From a checkpoint of a small transformer trained on Wikipedia: width 256, a variant of Muon for these matrices.
MLP neurons of a small language model. Each row is named by its layer, matrix (gate and up: input weights; down: output weights) and neuron, and shows model dimensions 112-239. Each number is 200 + 40 x the weight over its row's rms, rounded and kept within 0 to 999. A neuron's up and down rows have the sign that makes its largest values positive.
Before each neuron's rows, "fires on" lists the tokens most often at its 100 highest values on Wikipedia text that the model never trained on.

fires on: "sh", "ad", "rid", "am", "ones"
L7.gate1023,189,190,230,211,280,186,211,175,226,172,187,154,160,214,167,175,177,241,235,185,174,206,143,297,229,272,153,159,198,251,222,237,254,268,208,278,110,141,167,180,169,162,194,187,238,212,237,228,282,188,214,166,162,195,150,193,241,143,194,177,174,125,133,169,250,175,156,233,206,257,191,285,195,195,226,206,205,219,238,222,204,261,242,195,194,201,223,167,147,233,190,190,301,160,131,222,192,291,205,186,254,238,239,173,161,247,218,197,204,134,214,226,117,85,165,181,154,177,144,216,236,191,135,176,203,271,149,187
L7.up1023,251,164,238,126,142,215,163,196,143,182,250,157,209,231,219,174,222,212,209,248,205,214,174,132,181,234,175,181,153,214,206,263,221,265,165,174,253,153,198,147,210,225,234,195,212,274,241,154,212,183,116,225,211,226,254,123,167,173,175,245,230,224,168,209,262,225,222,133,198,171,139,149,189,175,181,140,289,218,194,128,225,218,230,188,229,276,240,167,234,186,150,236,255,197,151,247,162,233,141,199,146,181,168,206,156,191,172,206,247,177,172,220,196,224,239,175,143,153,224,188,158,184,145,183,225,165,156,193
L7.down1023,261,183,166,202,161,284,229,222,160,209,229,148,192,192,197,229,155,122,134,166,193,289,235,218,191,170,159,216,140,167,158,194,155,210,171,155,155,168,276,266,188,245,222,144,138,168,167,205,151,221,180,263,230,212,179,220,229,227,141,197,214,171,188,157,220,198,210,217,204,248,204,266,203,273,173,173,240,223,194,107,247,157,175,189,305,150,129,233,243,174,166,199,179,237,220,102,199,178,171,226,172,190,179,220,202,162,194,151,199,246,123,253,199,232,241,255,198,187,239,200,212,131,222,260,184,158,218,271

fires on: "g", "b", "am", "s ", "ool", "ad"
L4.gate58,154,220,228,197,118,192,199,257,208,205,226,130,201,221,210,257,223,121,179,150,189,269,166,201,208,296,189,205,178,138,280,190,170,280,177,171,203,167,260,118,174,155,207,189,223,250,239,231,145,289,162,224,242,283,164,206,249,266,154,139,200,212,240,267,243,205,215,132,238,254,215,215,244,197,218,222,210,116,197,203,175,204,241,139,209,228,238,222,304,156,210,175,184,153,211,159,291,207,198,241,231,234,171,242,147,245,174,228,96,195,195,249,201,190,138,169,210,181,213,191,201,238,163,185,256,192,181,182
L4.up58,202,217,149,244,252,260,202,227,195,225,180,273,206,164,199,111,192,218,212,258,149,207,165,180,185,213,168,206,208,150,125,153,212,218,172,180,213,219,186,197,170,190,205,168,178,152,146,213,209,141,156,263,260,223,157,208,228,227,182,218,141,251,257,253,165,250,182,223,144,146,239,204,206,204,126,250,108,187,199,171,281,249,158,215,190,187,208,127,145,248,235,154,189,270,221,198,211,162,274,90,224,162,162,263,154,173,298,176,164,177,203,206,176,172,280,153,258,138,164,177,221,235,193,179,176,191,195,206
L4.down58,218,166,223,175,137,147,130,231,164,192,213,228,182,211,228,208,186,192,173,200,253,263,217,199,250,244,164,194,135,156,238,243,259,165,246,184,221,197,218,224,228,154,223,206,161,161,198,196,237,229,163,230,225,210,281,194,170,187,114,246,234,228,223,197,243,163,167,144,282,188,105,305,167,216,198,164,200,263,209,191,222,192,165,221,144,143,99,218,265,193,157,224,204,222,163,213,189,196,190,287,188,189,186,255,230,147,187,171,232,206,184,258,187,177,216,197,155,163,256,167,245,175,310,238,235,200,199,206

fires on: "en", "mon", "Mon", "En", "t"
L7.gate203,238,121,194,165,196,108,132,206,235,210,149,256,209,242,214,121,213,189,222,201,228,188,124,165,189,222,239,206,141,163,224,213,158,168,248,177,181,261,266,215,216,211,282,136,202,138,191,256,190,148,242,252,236,177,274,181,316,242,202,226,236,273,245,233,200,213,236,192,180,231,173,228,184,134,166,198,185,168,239,255,246,226,148,208,243,126,152,108,278,183,188,155,197,219,215,227,199,190,184,220,176,190,177,184,205,152,266,238,253,220,171,201,191,248,121,182,206,190,218,273,233,90,195,162,247,138,165,137
L7.up203,182,244,197,186,141,213,217,144,240,215,237,216,180,222,131,225,185,290,322,170,239,244,214,135,203,216,193,241,183,139,264,222,188,183,196,252,271,191,207,204,238,133,238,149,163,253,211,240,163,166,198,219,222,114,263,149,168,221,199,179,212,151,223,196,123,182,38,244,165,171,187,159,186,169,226,272,253,195,146,164,223,215,189,214,191,154,182,185,203,222,180,249,205,180,243,257,193,135,98,246,179,160,189,251,286,251,166,271,220,246,214,130,142,200,244,166,200,161,185,169,288,204,185,241,175,233,209,156
L7.down203,223,197,235,191,217,222,190,188,190,232,229,289,170,145,182,253,201,184,261,143,158,206,197,249,223,240,268,119,194,143,239,256,154,196,221,206,199,228,154,112,251,204,182,159,175,171,146,258,176,139,126,205,204,213,254,197,241,194,233,182,174,228,214,285,219,136,179,239,185,202,283,227,169,211,167,177,157,210,134,184,219,241,203,160,210,178,151,240,162,209,141,213,212,244,166,223,161,218,248,227,199,125,171,192,233,165,218,226,129,181,196,220,211,184,78,165,189,209,245,230,146,178,123,156,210,245,267,244

fires on: ", ", ". ", "July ", "12", "August ", "ed "
L4.gate105,157,250,157,172,219,219,189,144,205,222,218,299,210,195,198,218,233,198,192,244,261,211,259,159,242,168,161,136,205,208,280,275,222,186,236,199,164,219,166,197,189,242,162,170,194,232,219,115,165,131,196,212,191,135,235,197,210,142,272,199,251,212,218,151,202,279,159,295,202,165,186,153,243,152,254,149,188,239,216,197,235,225,178,183,231,171,188,220,179,229,200,231,271,210,258,215,176,220,302,220,215,120,225,227,143,199,212,261,233,229,134,157,176,225,264,176,172,180,205,194,131,208,185,252,236,198,153,186
L4.up105,154,164,169,225,208,177,229,184,207,238,272,189,243,124,178,175,191,209,245,216,219,197,218,93,216,164,185,134,179,212,167,221,105,169,236,181,97,215,207,194,218,225,145,225,178,223,236,165,182,233,191,236,212,183,265,201,163,136,154,172,202,209,206,217,186,206,274,335,213,170,236,207,207,205,230,176,210,246,181,192,192,160,217,216,242,157,224,283,279,205,215,204,172,219,178,142,218,225,228,215,192,180,190,290,197,262,163,196,225,183,167,78,158,191,255,225,151,194,159,138,168,133,208,215,257,294,190,242
L4.down105,210,181,253,229,193,212,179,216,101,184,206,151,194,191,226,92,211,218,175,246,201,253,290,166,144,166,236,272,219,260,139,198,110,182,160,175,170,94,210,183,281,188,246,208,240,186,172,132,232,229,182,174,200,181,171,211,143,214,212,172,193,179,207,216,240,237,193,192,234,235,226,127,245,203,178,124,192,173,214,196,195,187,248,203,220,235,148,197,259,303,251,241,125,224,188,168,224,189,166,199,143,231,210,227,227,176,190,156,246,266,193,212,111,101,239,244,197,164,184,239,193,197,174,185,224,140,281,197

fires on: "of ", "in ", "for ", "by ", "| "
L4.gate135,129,148,148,143,230,115,130,237,170,196,200,273,287,207,235,180,203,238,216,170,226,280,156,178,145,207,219,233,176,216,212,189,160,158,195,173,198,178,184,234,207,222,216,214,245,162,247,227,217,174,241,171,268,155,208,249,152,270,225,202,211,213,209,200,316,223,168,235,219,207,195,221,217,172,136,209,152,275,252,267,186,172,137,239,229,204,187,171,183,229,149,284,129,221,242,231,248,171,174,263,164,179,208,163,176,289,185,245,155,203,193,226,175,168,155,205,233,217,164,186,231,168,206,222,216,220,175,246
L4.up135,183,159,163,240,217,223,175,252,173,143,257,192,233,239,188,141,220,182,209,240,180,242,212,152,135,164,199,234,150,166,239,215,154,240,184,248,264,210,235,235,126,162,196,237,267,90,208,148,171,181,194,133,160,255,160,192,181,201,158,234,168,216,165,225,284,215,158,187,227,271,203,169,173,186,146,203,200,210,225,220,193,164,147,207,181,152,159,221,170,250,241,295,176,228,181,250,149,163,123,247,191,170,220,233,156,251,212,222,191,131,151,235,172,229,296,193,157,188,132,148,231,206,183,178,187,248,177,203
L4.down135,246,206,172,172,220,221,181,300,85,197,144,44,238,134,198,107,202,297,154,146,190,252,184,208,134,166,203,236,179,266,224,170,226,228,188,194,159,206,187,173,244,173,244,203,172,106,134,205,167,189,195,156,234,198,159,165,158,221,226,194,68,249,232,277,212,205,179,263,208,193,235,261,234,139,171,172,271,196,241,221,143,199,175,174,173,134,216,165,188,187,177,218,205,168,180,207,198,222,152,212,186,198,171,117,202,262,195,251,232,232,207,195,250,230,189,166,227,211,109,182,251,189,194,173,194,202,241,227

fires on: "F"
L7.gate502,184,238,222,195,162,207,249,225,214,226,230,214,178,181,194,256,312,259,181,168,215,249,156,224,191,88,200,146,184,231,228,179,169,177,253,202,242,210,211,237,253,158,319,204,193,174,197,235,207,255,276,201,175,242,201,115,191,259,209,221,205,170,130,207,225,162,163,248,233,140,190,245,208,168,225,206,146,219,108,198,180,211,198,198,117,139,205,187,203,215,169,221,212,166,198,180,220,181,179,176,152,276,179,221,207,111,171,247,258,167,178,165,246,197,240,220,188,180,204,215,283,155,195,226,201,234,240,188
L7.up502,246,219,258,207,211,208,220,199,263,210,217,285,253,155,269,220,161,222,178,172,192,213,96,134,242,163,263,287,148,169,184,206,255,159,183,144,159,195,161,181,205,126,198,248,141,115,190,182,100,193,151,167,189,185,126,285,145,224,183,173,228,196,206,116,184,215,125,218,151,157,226,169,206,160,142,204,182,151,214,136,164,179,225,266,222,204,205,251,139,154,169,183,146,188,202,193,238,222,195,243,238,208,206,153,256,169,221,168,296,218,188,153,245,240,150,238,124,193,196,146,155,158,205,221,184,259,245,175
L7.down502,241,240,172,209,191,169,199,213,185,212,203,207,141,184,134,285,189,146,173,189,195,232,153,222,147,150,176,195,154,262,233,165,209,186,245,180,143,108,229,250,203,221,285,157,179,176,168,237,243,170,224,233,225,226,168,161,217,272,250,213,151,203,151,152,258,234,181,178,263,183,187,281,206,216,130,217,262,216,159,187,141,147,199,181,162,175,167,199,278,203,200,155,226,135,282,292,211,130,167,171,216,239,223,232,196,245,172,179,201,251,140,193,177,211,209,197,200,252,135,212,219,171,235,260,237,206,191,194

fires on: "En", "min", "en", "por", "star", "n"
L7.gate546,228,216,172,224,219,168,140,184,218,98,195,235,214,139,177,152,191,178,195,195,89,157,141,213,252,212,202,260,215,143,202,192,113,244,235,212,276,177,197,197,164,169,273,231,261,203,222,182,249,171,240,223,221,200,203,246,187,200,167,189,203,177,178,210,157,186,223,191,242,233,155,226,205,259,165,290,241,219,174,197,272,191,211,255,156,114,124,190,283,214,136,194,197,188,159,180,197,163,193,160,165,160,156,262,264,255,173,177,192,191,206,185,177,255,183,251,205,201,275,189,149,182,158,249,227,183,172,203
L7.up546,222,151,246,163,171,193,222,189,232,222,182,229,180,261,172,183,160,197,200,135,232,235,101,225,215,175,240,196,150,220,227,123,259,165,225,223,176,239,189,140,240,200,232,259,160,248,216,184,258,184,178,176,247,193,193,200,171,213,144,199,233,251,193,156,201,195,178,193,176,240,265,236,171,218,245,182,150,231,225,146,254,184,277,243,190,249,159,244,152,272,141,197,167,218,193,161,169,192,217,231,135,190,180,185,167,198,251,134,205,271,208,200,220,208,163,101,178,150,191,179,240,196,183,125,187,185,186,153
L7.down546,220,248,205,163,205,248,220,194,205,187,187,225,206,181,179,268,204,191,166,265,191,326,184,192,292,190,181,201,171,173,287,219,190,173,231,224,191,171,216,212,144,251,165,237,88,187,237,197,239,225,97,201,210,250,201,175,259,222,172,212,154,239,224,316,210,144,200,143,178,171,160,260,228,178,206,163,165,253,200,211,221,196,284,229,139,175,256,257,222,229,183,255,194,196,268,186,207,220,221,185,184,142,171,194,204,181,182,303,220,134,227,237,231,167,138,195,232,217,144,159,202,230,192,184,145,248,230,132

fires on: "ing ", "came ", "took ", "do ", "come ", "take "
L4.gate6,187,225,284,200,100,188,176,224,153,176,262,100,176,195,180,168,218,196,213,228,237,182,165,211,176,149,240,148,201,130,174,226,240,114,158,230,245,220,174,243,140,157,188,203,154,248,190,239,156,176,187,239,169,118,160,203,175,164,166,134,174,212,139,247,108,206,206,174,246,174,150,231,270,124,188,250,227,120,197,154,291,229,172,248,176,245,185,177,215,264,163,219,157,159,212,207,214,186,170,200,181,213,180,174,167,149,152,208,199,193,172,279,151,173,152,242,176,204,145,220,257,237,220,200,154,219,200,200
L4.up6,191,140,246,254,167,247,157,204,163,142,224,154,230,213,191,252,205,198,158,233,233,198,176,173,211,220,208,208,212,134,188,199,170,209,130,186,164,196,255,228,165,227,188,241,128,181,195,194,190,212,138,241,184,176,219,186,158,251,179,208,206,236,190,180,228,174,231,168,193,185,91,157,147,147,244,211,287,123,207,162,200,194,220,283,194,257,242,192,195,194,158,207,231,188,162,232,196,162,104,279,152,263,196,171,218,175,155,249,188,210,184,213,174,211,201,239,210,179,158,204,268,250,257,260,143,225,205,150
L4.down6,198,231,242,231,129,163,211,119,235,165,141,134,202,283,185,218,278,214,154,234,180,213,199,293,208,195,183,222,226,146,174,212,195,138,186,223,173,283,261,132,239,228,228,193,164,188,241,187,212,172,173,168,210,178,202,252,166,217,195,166,215,264,254,228,186,156,242,199,236,174,234,190,135,193,269,198,152,251,160,161,159,294,150,151,145,193,232,220,169,213,261,250,183,244,283,186,173,189,146,240,234,186,266,253,204,184,275,201,167,210,165,243,202,184,153,138,217,203,212,216,178,180,187,230,158,222,288,195

fires on: "F", "v"
L7.gate376,180,239,112,217,246,220,191,176,156,221,186,181,94,163,282,139,203,231,128,200,199,207,129,245,164,169,182,154,152,222,258,166,234,175,198,150,180,147,189,267,284,243,203,239,221,211,140,193,156,152,105,181,136,257,214,267,196,236,197,270,257,241,284,139,285,211,222,211,155,198,199,242,218,178,175,235,230,164,221,173,158,215,215,213,111,183,189,223,229,164,225,215,230,218,214,233,220,221,180,255,180,223,216,265,181,204,206,181,261,238,160,168,218,135,361,212,200,191,279,162,161,241,153,213,173,184,194,186
L7.up376,190,252,189,206,214,239,224,316,242,219,174,235,178,147,180,262,173,214,172,159,194,170,191,144,251,241,175,257,235,256,212,153,204,118,221,159,141,196,169,195,247,175,215,253,236,223,119,200,129,199,183,182,149,301,166,195,209,249,198,177,179,157,213,165,217,199,195,296,228,161,239,166,183,192,142,175,188,116,170,154,193,158,207,165,212,116,273,173,180,145,173,309,152,203,213,171,265,155,202,129,184,321,156,272,161,223,254,234,260,185,217,176,200,210,286,200,151,212,245,145,207,145,230,182,181,202,272,193
L7.down376,202,244,138,195,222,215,222,226,199,193,241,303,141,237,230,160,239,150,188,186,156,184,157,218,138,229,227,116,263,258,208,160,231,211,244,137,181,120,237,190,194,247,173,177,245,197,195,231,200,219,258,251,187,158,137,170,229,244,195,178,203,242,208,177,263,263,182,120,211,217,101,194,194,172,208,148,213,210,236,270,107,251,162,258,176,238,161,207,186,236,232,123,185,142,249,169,197,117,241,231,193,167,145,175,234,227,262,223,233,200,231,199,177,155,198,242,190,220,256,199,168,196,264,125,128,173,246,212

fires on: "| ", ": ", "=== "
L4.gate859,240,185,172,195,171,223,150,197,136,160,142,257,233,273,217,200,218,204,228,108,223,87,195,166,84,196,221,178,189,279,178,227,227,171,200,167,202,206,163,220,217,236,173,210,164,140,225,184,204,122,161,207,187,198,160,136,190,215,202,152,207,185,246,235,207,147,271,197,199,144,202,226,205,203,169,178,201,236,226,151,231,170,192,212,165,229,214,186,181,224,169,219,169,268,199,131,262,154,179,235,211,174,177,179,288,109,176,290,216,93,173,127,175,227,289,222,218,201,178,192,217,224,232,185,121,143,146,189
L4.up859,263,206,127,259,173,133,140,209,323,219,142,180,138,229,204,236,149,195,182,190,189,142,174,199,173,204,214,259,264,223,172,228,207,178,206,206,190,159,159,94,183,213,197,316,199,101,223,218,162,189,244,231,177,155,181,198,220,288,270,127,223,143,238,217,220,185,224,303,231,191,208,222,200,207,204,193,199,269,170,126,301,214,241,183,255,199,180,194,191,185,207,225,206,228,183,206,219,231,227,208,175,198,250,213,283,175,221,208,176,193,227,175,177,150,222,233,217,236,220,208,184,191,171,196,228,228,169,192
L4.down859,206,121,245,194,264,146,244,185,223,173,207,144,183,235,150,252,241,148,172,167,271,189,162,210,163,182,263,226,156,168,161,121,240,235,248,141,191,196,206,161,151,204,249,192,181,175,185,173,187,199,125,228,244,217,184,168,235,222,252,258,143,255,200,178,176,200,188,218,188,206,217,251,151,212,219,203,212,173,168,169,197,181,209,190,208,147,238,218,141,173,165,231,221,215,237,182,166,163,252,202,163,194,201,178,213,216,198,150,178,143,126,217,219,221,259,147,187,196,256,199,176,235,136,112,246,154,183,157

fires on: "and ", "or ", ", ", "to ", "-"
L4.gate31,134,145,177,159,273,141,264,247,177,176,217,204,254,184,184,173,234,247,202,214,174,83,198,200,231,147,261,273,172,224,201,262,269,185,202,181,239,176,208,219,174,247,225,161,248,190,170,131,237,196,185,211,116,216,193,202,267,241,236,143,220,169,295,206,169,224,192,176,213,218,209,201,202,240,193,178,233,158,213,221,224,159,206,225,137,149,197,225,205,148,258,125,263,178,243,192,222,254,248,136,228,154,213,276,161,117,222,182,181,204,214,235,210,177,200,243,154,157,272,240,166,185,178,197,152,227,157,228
L4.up31,174,172,222,155,181,230,207,242,179,233,254,146,266,208,209,231,167,137,196,203,216,246,245,192,135,155,244,197,182,209,176,160,242,179,132,134,261,184,188,235,218,167,172,183,258,225,167,239,127,213,236,202,232,223,187,269,243,162,186,206,157,137,169,198,195,178,216,91,236,250,277,124,186,227,195,171,199,172,191,169,219,130,195,219,165,250,197,208,170,253,211,223,134,107,121,257,212,267,220,225,177,181,180,291,178,252,252,169,82,185,206,107,133,223,166,185,238,249,225,202,239,165,156,115,176,173,170,238
L4.down31,185,227,202,134,241,126,156,190,248,206,237,266,218,224,196,154,208,132,259,211,211,212,204,240,186,193,222,187,124,185,177,211,207,185,144,220,297,221,258,150,204,269,188,263,216,248,169,228,143,281,178,219,212,260,172,221,183,158,239,265,203,192,194,204,176,249,181,179,218,183,230,211,173,217,273,191,247,206,236,200,215,182,224,134,195,206,291,189,129,157,190,205,228,221,278,195,155,284,268,163,178,190,167,165,187,220,252,206,207,231,261,150,210,211,150,260,240,194,212,209,231,224,169,180,191,165,218,256

fires on: "| ", "it", "end", "ef"
L4.gate33,196,259,213,192,234,235,196,180,224,200,204,106,242,191,264,213,159,236,251,227,226,171,221,189,289,120,224,178,190,185,200,187,241,269,226,190,202,211,188,319,140,311,217,180,199,148,188,199,159,250,245,200,226,196,226,217,181,171,231,198,265,208,189,164,232,181,192,190,187,232,188,215,136,134,186,176,239,223,219,177,225,210,170,161,201,238,299,147,235,239,156,208,190,261,151,143,153,273,205,121,214,221,157,132,171,241,135,246,176,120,194,233,189,233,234,149,202,213,234,262,159,143,177,156,169,243,214,182
L4.up33,165,194,231,274,196,261,185,190,198,190,193,216,216,172,208,126,235,126,256,234,245,226,216,192,217,228,210,215,168,291,111,231,198,178,184,211,191,153,193,205,166,203,232,201,236,165,195,214,103,242,229,190,179,212,177,336,194,238,194,186,233,155,178,285,175,221,268,184,196,222,219,253,189,172,193,166,202,186,133,194,243,133,234,233,174,236,279,156,229,226,203,247,161,180,184,171,261,222,152,179,203,165,138,281,229,81,162,177,223,188,229,177,164,257,199,268,216,192,239,245,136,237,249,125,181,202,251,172
L4.down33,196,165,159,243,238,140,212,181,239,190,172,191,140,154,165,287,251,295,174,223,153,174,157,172,197,150,256,191,150,202,201,185,106,192,241,232,184,240,244,170,228,187,196,178,234,154,206,226,293,246,210,272,197,191,196,140,208,210,246,207,233,250,195,217,153,172,198,236,118,229,238,161,215,171,195,208,291,159,150,225,163,205,207,200,158,118,209,184,136,215,282,184,199,204,274,190,112,179,274,186,212,106,221,160,222,250,259,208,255,148,179,232,229,119,143,122,280,166,248,184,162,170,164,192,208,197,148,209

fires on: "v", "/ ", "App", "ver", "p", "app"
L5.gate2,305,202,194,267,238,155,202,222,232,242,77,118,219,263,210,172,214,168,178,216,128,144,191,218,244,199,152,271,131,193,222,227,185,191,141,114,191,170,188,207,249,189,225,229,219,266,218,148,175,289,244,190,293,212,207,203,223,252,210,222,184,193,98,212,235,232,235,243,301,207,199,227,252,132,205,175,185,182,200,250,215,142,229,169,141,196,220,244,239,197,153,251,290,181,215,150,236,208,153,241,166,235,227,157,180,193,240,186,204,242,221,130,149,152,251,218,193,250,281,282,125,236,233,223,223,204,200,255
L5.up2,109,153,216,218,236,219,226,166,275,200,218,246,205,230,277,142,215,254,150,191,205,274,162,149,175,218,148,174,263,204,171,122,230,247,163,258,235,130,200,160,176,118,243,192,161,250,119,195,110,180,172,150,214,148,181,232,269,181,194,208,212,217,175,251,167,233,141,184,220,224,202,171,154,224,228,226,217,278,213,217,139,247,215,258,221,152,228,204,193,229,184,172,252,217,136,255,119,173,164,198,183,177,184,183,183,273,174,118,245,203,243,173,228,247,202,223,163,174,252,261,173,213,285,183,268,255,201,231
L5.down2,151,174,175,185,185,210,210,213,136,198,164,188,187,234,200,148,187,174,209,230,192,325,159,152,154,200,244,171,211,171,146,184,227,238,186,232,202,166,209,228,174,257,231,234,235,194,199,191,136,175,178,133,186,196,193,202,232,241,160,165,136,163,201,187,157,197,211,105,158,252,204,139,79,230,268,141,231,225,200,268,134,142,243,125,184,222,212,199,180,231,235,140,151,141,222,185,235,220,175,121,161,231,206,189,248,267,235,162,206,203,127,210,194,110,229,269,213,159,186,219,135,230,183,257,181,166,187,210

fires on: "ly ", "most ", "and ", "ally ", "more ", ", "
L5.gate459,195,166,159,273,239,181,140,202,189,195,204,166,280,219,217,151,229,239,193,229,203,234,262,209,208,149,224,235,168,183,192,242,243,202,185,240,181,228,221,167,256,254,225,256,212,208,168,236,206,187,164,200,179,260,217,218,202,192,190,226,216,205,213,191,137,245,202,121,138,180,146,173,188,166,199,267,170,201,285,159,150,143,204,171,208,251,238,206,226,145,197,226,191,310,206,246,164,247,202,117,227,162,169,207,88,183,200,214,239,194,219,134,202,203,189,282,243,189,251,302,239,248,253,153,221,296,279,238
L5.up459,124,167,229,258,184,125,156,175,185,148,198,187,262,176,221,188,142,187,147,217,227,210,223,218,291,227,210,187,179,132,166,215,192,187,85,258,210,133,141,168,223,180,203,252,282,243,209,220,242,184,172,184,179,228,197,241,283,236,190,286,159,228,215,181,104,236,159,134,163,138,158,188,179,214,208,156,197,184,216,202,196,139,186,211,165,193,262,161,228,119,304,232,207,242,226,190,199,195,206,137,226,143,189,249,163,149,222,194,280,228,186,108,195,166,176,238,188,153,234,246,240,188,122,202,195,191,232,220
L5.down459,157,153,184,178,161,161,236,254,244,172,196,269,246,233,263,162,210,176,165,171,217,162,256,236,175,154,319,267,202,160,201,213,205,207,132,243,200,171,243,156,227,147,156,196,230,246,186,191,235,300,123,251,164,278,207,222,246,210,195,178,205,214,189,216,144,228,204,197,256,192,200,186,235,174,206,157,212,212,191,207,230,220,181,131,216,157,204,159,231,136,227,165,204,144,249,210,209,140,266,156,202,176,192,278,212,142,232,159,270,211,161,155,185,189,190,218,221,187,185,187,170,188,148,239,241,192,266,207

fires on: "by ", "to ", "among ", "against ", "for ", ": "
L5.gate937,234,252,250,169,172,195,174,251,194,186,136,222,139,236,218,213,191,223,202,243,177,235,206,231,147,166,159,216,201,221,267,231,223,219,231,202,211,163,239,224,239,204,236,197,261,155,206,100,198,286,179,142,198,164,177,284,202,230,234,210,186,183,242,205,227,213,167,165,228,243,240,220,190,151,230,161,189,214,178,186,166,125,116,268,248,246,214,192,208,200,129,220,152,115,194,164,226,190,198,196,195,164,200,234,199,200,221,162,119,183,250,132,213,192,217,216,142,206,115,171,212,218,162,227,217,149,186,197
L5.up937,163,186,221,288,200,224,335,196,234,187,195,155,179,155,201,172,274,222,223,259,223,218,164,119,286,165,256,197,159,270,223,169,169,203,215,176,179,202,239,211,215,180,196,258,153,264,137,210,233,135,280,147,167,91,175,236,243,241,227,181,236,254,174,112,188,166,188,250,220,147,145,120,286,143,211,205,208,163,136,191,227,101,148,221,244,137,204,186,157,248,274,225,178,303,203,194,206,277,237,217,229,164,242,196,166,164,161,243,216,201,174,203,210,121,255,222,256,191,110,189,146,217,250,246,261,209,173,198
L5.down937,197,169,146,182,209,219,220,240,213,229,193,56,193,189,101,223,131,253,227,149,202,237,258,225,182,260,280,180,202,199,276,231,205,184,158,214,192,203,149,196,181,185,164,212,166,191,194,205,163,173,241,185,200,248,218,138,151,197,210,205,152,256,243,248,256,134,235,202,240,138,206,223,162,176,164,254,146,187,259,189,253,246,144,194,188,211,224,260,196,194,161,172,210,235,147,241,146,208,159,253,220,244,217,177,213,164,154,299,202,211,233,190,225,204,161,254,196,163,131,315,230,167,191,147,235,274,287,217

fires on: "r", "by ", "m", "(", "to ", "in "
L4.gate977,185,273,241,195,199,194,178,197,227,129,170,173,163,255,191,237,151,155,171,171,204,224,173,215,229,217,184,252,201,158,194,262,164,185,194,223,172,179,190,267,254,192,125,133,204,290,186,193,209,164,233,227,219,218,241,216,162,164,132,182,152,129,231,202,195,200,226,210,247,202,246,175,155,174,146,243,177,197,213,164,215,198,221,267,209,150,262,183,261,215,171,199,212,194,211,236,167,255,215,233,222,312,192,202,211,186,270,192,244,226,278,166,278,162,160,157,167,213,137,164,211,132,176,271,136,265,203,140
L4.up977,169,212,259,210,181,249,242,212,208,244,195,129,206,197,197,220,192,190,185,249,189,169,163,192,163,191,197,184,188,215,170,261,195,188,171,222,306,188,141,117,171,247,193,163,305,183,158,205,258,133,137,200,182,202,232,230,215,170,264,144,226,214,157,141,204,231,175,133,271,193,186,162,190,226,166,206,188,203,195,194,248,121,192,170,245,253,149,211,206,234,151,283,157,236,168,275,115,235,182,205,205,207,122,194,180,140,159,198,168,159,131,288,288,225,238,203,159,190,168,131,279,248,237,178,259,226,198,183
L4.down977,242,211,167,224,208,200,193,209,192,244,193,64,195,127,203,215,200,234,194,259,188,133,180,258,147,119,200,153,227,184,229,244,181,174,194,240,160,248,173,160,188,204,182,231,227,154,174,208,213,181,193,179,74,233,146,218,161,236,274,154,212,179,215,151,217,249,175,190,195,219,181,247,217,232,162,170,184,224,185,183,223,132,148,181,173,160,156,208,115,234,201,145,123,224,143,154,251,236,172,144,200,173,168,213,192,167,141,217,218,183,261,246,240,154,221,221,200,138,167,151,230,151,217,179,162,108,212,202

fires on: "v", "p", "ev", "urch"
L5.gate306,255,209,103,214,305,188,187,259,231,250,198,230,285,202,206,161,189,242,236,270,233,243,183,177,209,217,177,229,145,211,250,157,255,125,220,136,157,229,156,201,240,202,271,196,196,267,195,190,208,274,203,196,139,187,205,248,246,211,145,96,169,166,239,266,133,269,228,180,209,226,207,165,215,219,195,131,198,142,257,210,238,189,249,202,142,195,182,129,169,199,217,192,284,217,200,162,248,287,194,166,223,197,197,171,226,182,257,247,206,202,214,199,273,181,188,228,216,212,202,222,148,194,185,100,237,209,270,210
L5.up306,204,227,148,176,153,260,223,217,186,159,227,174,211,222,186,220,210,196,198,276,216,184,175,154,201,176,158,225,231,203,171,195,213,128,225,245,247,224,203,215,274,183,212,211,221,227,92,186,237,274,128,270,243,209,238,174,204,181,198,238,199,181,165,183,278,246,211,108,174,184,200,184,193,147,136,180,234,148,304,208,144,156,176,295,202,206,184,170,233,164,228,200,143,183,233,191,239,106,274,141,226,290,126,136,191,193,206,133,153,214,268,183,310,190,160,180,134,209,192,294,201,188,178,190,194,238,180,202
L5.down306,171,223,156,270,219,175,212,174,166,186,243,259,186,195,238,141,198,233,237,196,178,239,209,191,217,121,159,231,168,140,139,187,215,166,213,196,215,176,242,210,221,218,215,165,194,218,125,190,206,217,223,206,224,145,264,209,222,236,176,143,171,163,236,170,173,204,201,193,118,199,192,162,202,283,240,196,193,151,223,281,167,212,231,204,253,133,214,167,176,231,157,178,221,194,261,208,228,251,226,206,143,194,158,231,295,207,228,227,170,172,242,165,210,187,283,170,187,189,200,251,133,234,183,219,310,210,233,109